Weights of a small GPT-style language model, trained from scratch on English Wikipedia: 16 layers.
MLP neurons of a small language model. Each row is named by its layer, matrix (up: input weights; down: output weights) and neuron, and shows model dimensions 128-255. Each number is 128 + 24 x the weight over its row's rms, rounded and kept within 0 to 255. Numbers have three digits each.
A block is one neuron, or neurons of one layer that tend to fire together. After each block is what it responds to, as a language model described it from the Wikipedia text at the highest values.

L11.up517:136146107146159147136149135137145138165100120130123091117124094105192116108111126149082114092104156122066133142168103114137155100143110185143117086151124160100135139122174119136117119099110094154084108146106138116132192147083141128133140136128137155150148105154105102140135136112147126165119129111157145136142087146109138094118090092122128123174116157176115118160110130118108130113108
L11.down517:147133163136164110106093161134138139110143114186149131144110129103110158139064148114095179177099140131145133127093081178136120148120166113126139147106134145106136164139112161150126101138112134136134166126102130144076138199132125109127148139154127103168143098118063140141117119116127115104090166122087106131151079151116148110141154094102118122135135130099166094149110117131134122133128
L11.up577:150155177131112120128119128165129155127068122148129161119112094123137108097097164120085130094114151141110126123160120118125166115123103124101164128167113111108098152140131114154142095103105128102142163166116163150176160151118147093142133146126136114128149112116088114167120144124118098135138077122124160110162109140114156154106121077135096107141141157172124130161145137075119108096117
L11.down577:096128133108176133135165102103119112141140130188101155152097135096151143116118151107075137159136137155132149106124111144119139141116119156125118140135137151144128155115174113090150125142119119153100097114112157101126137131143109123140147078159138128111172130143110133116095082088122148119129144188114101122118128152128137126107139128131143100162143115124190132153123131115105113097123
L11.up792:065140136095113108102155106137133119130127154112119115137114112130139129116132102101141128131144103141104133139157139125128124123171126125132169160097190132090125150068112137161148132125154149152148154128082085143177123112118125061136120083120095113136164130208112078148133147104159160085144120131141135121173138113110089103115139096120149133133125143159155094152142143093100148154166
L11.down792:149118162107155130149148095126177078148111077126126111161135124113090139070173119148115153122099202125128131140081126144143105092148133099114158132158133150102149121087105136099131149146155160138151100131115143119093104163094132123161103158135129133127099112081115100126152163087180139162094120084124183140109158132109144102119121149166130103095123116124132138135123140152139082098086
L11.up801:152126171084171122121148124091153151067119090132154124112110095121131128134133116097084107114136102124123132148154109128140212169140092140122181146109118096136135128084161152121180089131121138117147138110120128087106137140129138117135148106103098123130109134171109119086120115148151133143134122104143101081110096148102132120160117118121159134117141171114135112131122146100126117146117
L11.down801:112132092164098143119116113130108099142132133113131121177141161126093125140126152159150108101107131138141109127114169130143057079113116129185096151124137122137112135161062131107121143161107153150144130129096096130138096115150100152130149152145157123112093146091150102128091119123142125131118142139172191163194159131123115173103088161119103152127084113118126129123134133150173125147118
Responds to: End of introductory phrase

L2.up45:179177125164140124076132124104103139103143079084134077129132127135101099132164129159133099101133110115111092137107123110139123125136101129146138166117114124133124135115119149143139107101162112155120126106130075143188131094155141116141136138146120150066138120142103122118061117085116118106107127136157142112146172107195153107102100133137170162153147136131142130133145140109107154113140
L2.down45:146162080164120135151115116192109152090107129122120109116131154115107138200135132121084144130134110104164154165095155156126157165169115091126122120127165108136169140132135103119142125137129097116094121126117178075133137135080130126112154149063106157075102134121095125169125131113159103135090129125128154133099110132142127096133160120091122131132111124079099135124157130110104112169142
L2.up90:110092113125148110104096094122114116141108117149148143156147144124117148132104121124142117150152111122166143102140141099097086132119117139137125143112146172119135144094136138151155123085133108193102096095133189121106151115119132066112122133112113112130122103146121121092128133084133105133108135142140172114166135132132122131129119142116147131173133131139123127116098128112142098134115
L2.down90:149143120120097128113090141161132103120106139148135145137102162094125098147131126155154143100133068132121127171088140163124125113111127156173117115154093145149154176136156107109152095121143159127140139082097101126098146132150142124152129115129097103092107138164122132134118097091117132131096128158099083103078127155136103131146131173096142082151140100119112165119148149128105133149101
L2.up518:132170154142154080100110158147125141125169129136113122115105125137139135160130131140111112174134102107151117095111120141139110108092106132180163108126126159148155163128110109161134098131110103163145084090119144121111127143128133110146127175137129154099107150151076084097146147095125139083160115129118128109151153103141146148109127126120139151173152173119144110180141108129152122093102
L2.down518:173140116135123128154140147161150131122118130135109165158140153108108123184076146152173127118147122120101116147119103098157127108136100110084113111132131130100113123086120125152129158103117119128122194134122135133099118183108160134147130122146090095125085124112122132121107092150168125110110129148165100143106161130147116115108112148112103139116097158134123145135099111184106131136100
L2.up688:110102150112182113165153111101124130111163096118130152080168092122171176091139115103109119151154137079158139122128136107130120158161165095131128147126068125155103134126121116084104126164159105113103081152134099120154135096143123140181147129168133117097134172140098162124131133154123129124098132144152159111120138136124135140096121115121155137115096129088138121147141105092170143118154
L2.down688:131120108158151134104130096142130119129106156139117125138107085114137128126117138109137153168139130085132112107124104154160147143112132128130147153134160082163125124144126149095140095177120108096088105080111191097103161154095136181126122119143154095127160154088123126176082151162121115079142136169109169080084174082140094118133098118133106144122183147142114140120103117125162151122103
Responds to: Intra-word hyphens and slashes

L3.up165:123143144127104092111079128135149130140151073141198102105121120149137114110107110120095124087150136118097131140131168078103083141102145115148178161090135133155165147094141102119160112125144141166136089091111114100178146129118119120144135099130166158116129095209099108106137122103121170165124074117122130115116121132161137131129118136151145130133154160117107108164107141121120074165105
L3.down165:125118106152083067124117149157134125099144121110145150162113123139146097131088115123129154125162132122105151131120117140097142134191161099125107131099129120109133158146139130164122109156125118151149094073144118122098119151161131152125125124129125118100124124131135163112123108134143116159107097126100162108096094140135108089125120185096160130143158083138109097135154139150162104130138
Responds to: Opening quotes and dashes

L11.up119:138173097154162114083093158129098139169121109133149145151108123134118121150135131116094111122147093126118129126159108103136126123114160121197146124069174163109103168065117077117130121123164113145106088115139103154092134135119125128157119113178122132094100134153075121157122125133153123132113100128119152120131144106145137123106106141102142143110169137100105130142137142090093119144101
L11.down119:126122082124099126123090161157127108136114123106191149154133125153153114170137126109102118077140094117093165131151104094135175135127106113121083091105131137126133136100129074185157120131105105161105096099154144112113149151157127103168132097119139113079155169147104139143125124137114083143142137123098142131093124137120088110136119142152124127124141124108087213107156149137134113156134
L11.up285:144093107112100048152128084118114117111131130123168145150129153134137073151142138128121111146150107122107146108144108089138114121132126149136125130088158120105135184101137135083171122103146073171124133117114168085131128169140159130124141176140133155089156137104122143101095108124134116149108128108116172138156126165159150102133138121077127158153148170098118092151147146120118088161111
L11.down285:163142101154138141096141122153100110194169112149128190138155133131118155145127111110156062133141138111123092120115100146119151175101099115128118164116132128144114107115136130184118121141133125126081149141148110185115148131125110149119130091113109113129089144146115157151128153138139140125102125154100114113157129137131088141093141113162132105121113098132160154184094125152151080134112
L11.up514:124089138098113102111093100150125155115141102153128137179129152122099144140172172106132076069136118056110106116136128124147131143122139130148143128138108151102145134087131116094156152124155141148120111135116149134117130137109105130103134144147132159126108102173094086103110114125182168136154147114101136134135129136179119181132141087112137186135130111121156104132147131164099112151107
L11.down514:147131121092111124067138160161111127110108117118100125115125136161156114150091124146105086116127096107139133155132125100121127126143108138092104149087151117135160080140122140129109138182130124136148133116181114157095160167138123116147148154120149080123160138141178111138176121141155116124124132128129133112141115138130139122152143181114133117120125140086078113077163093176144148127113
L11.up804:156160124092146096114136116142093124135136145118142142122114089119158143150145169099128128133182095109100114135132153147142117153071121087175120144099131161117148156095144082097153106135167122143083132112151163110082117134113143116138154199165194112101119124118083132082114162161120130126146137134119167111123120104127136102142087145127120125119068136121127096139106136119111105171113
L11.down804:124140074093096118077113134106158111166086114117147066144116136181132087165103143135059106101115134138084146149082160118151163127108131116169135146140149123109144125101175110143114117164145120150156075100144107079098127165105152120101167112134159129096164136168133132110127120127142047101127086178117109133108102094164138096130106179153125119144156127153131164095121117152133121148148
Responds to: Incomplete word starts

L3.up110:114140148146111135106156137110120171154121130144119137124168077107148065122130155104102119099102133165102090116146117123115140128124115123129099172132166144114136146151087136162118099131116123121093098131077146132131126131144168103106104139153138103104103122127133143109127128130128119134106122145120130100121104136129170154108129092116107134157112164119117095107082134106093130154162
L3.down110:113116114103103138160153148176118122158113112114111160137160132135086113172083112116145184120093119140144136129095144150171136113162104147081103131152135104084133149098122188154105129147114122123148152128125171142092115158149126179103113104106113119115139136097151096145155129137101130142118103148104126144130133109106123128105103105088134110134147138141123091090153140155115154131157
Responds to: Comma after numbers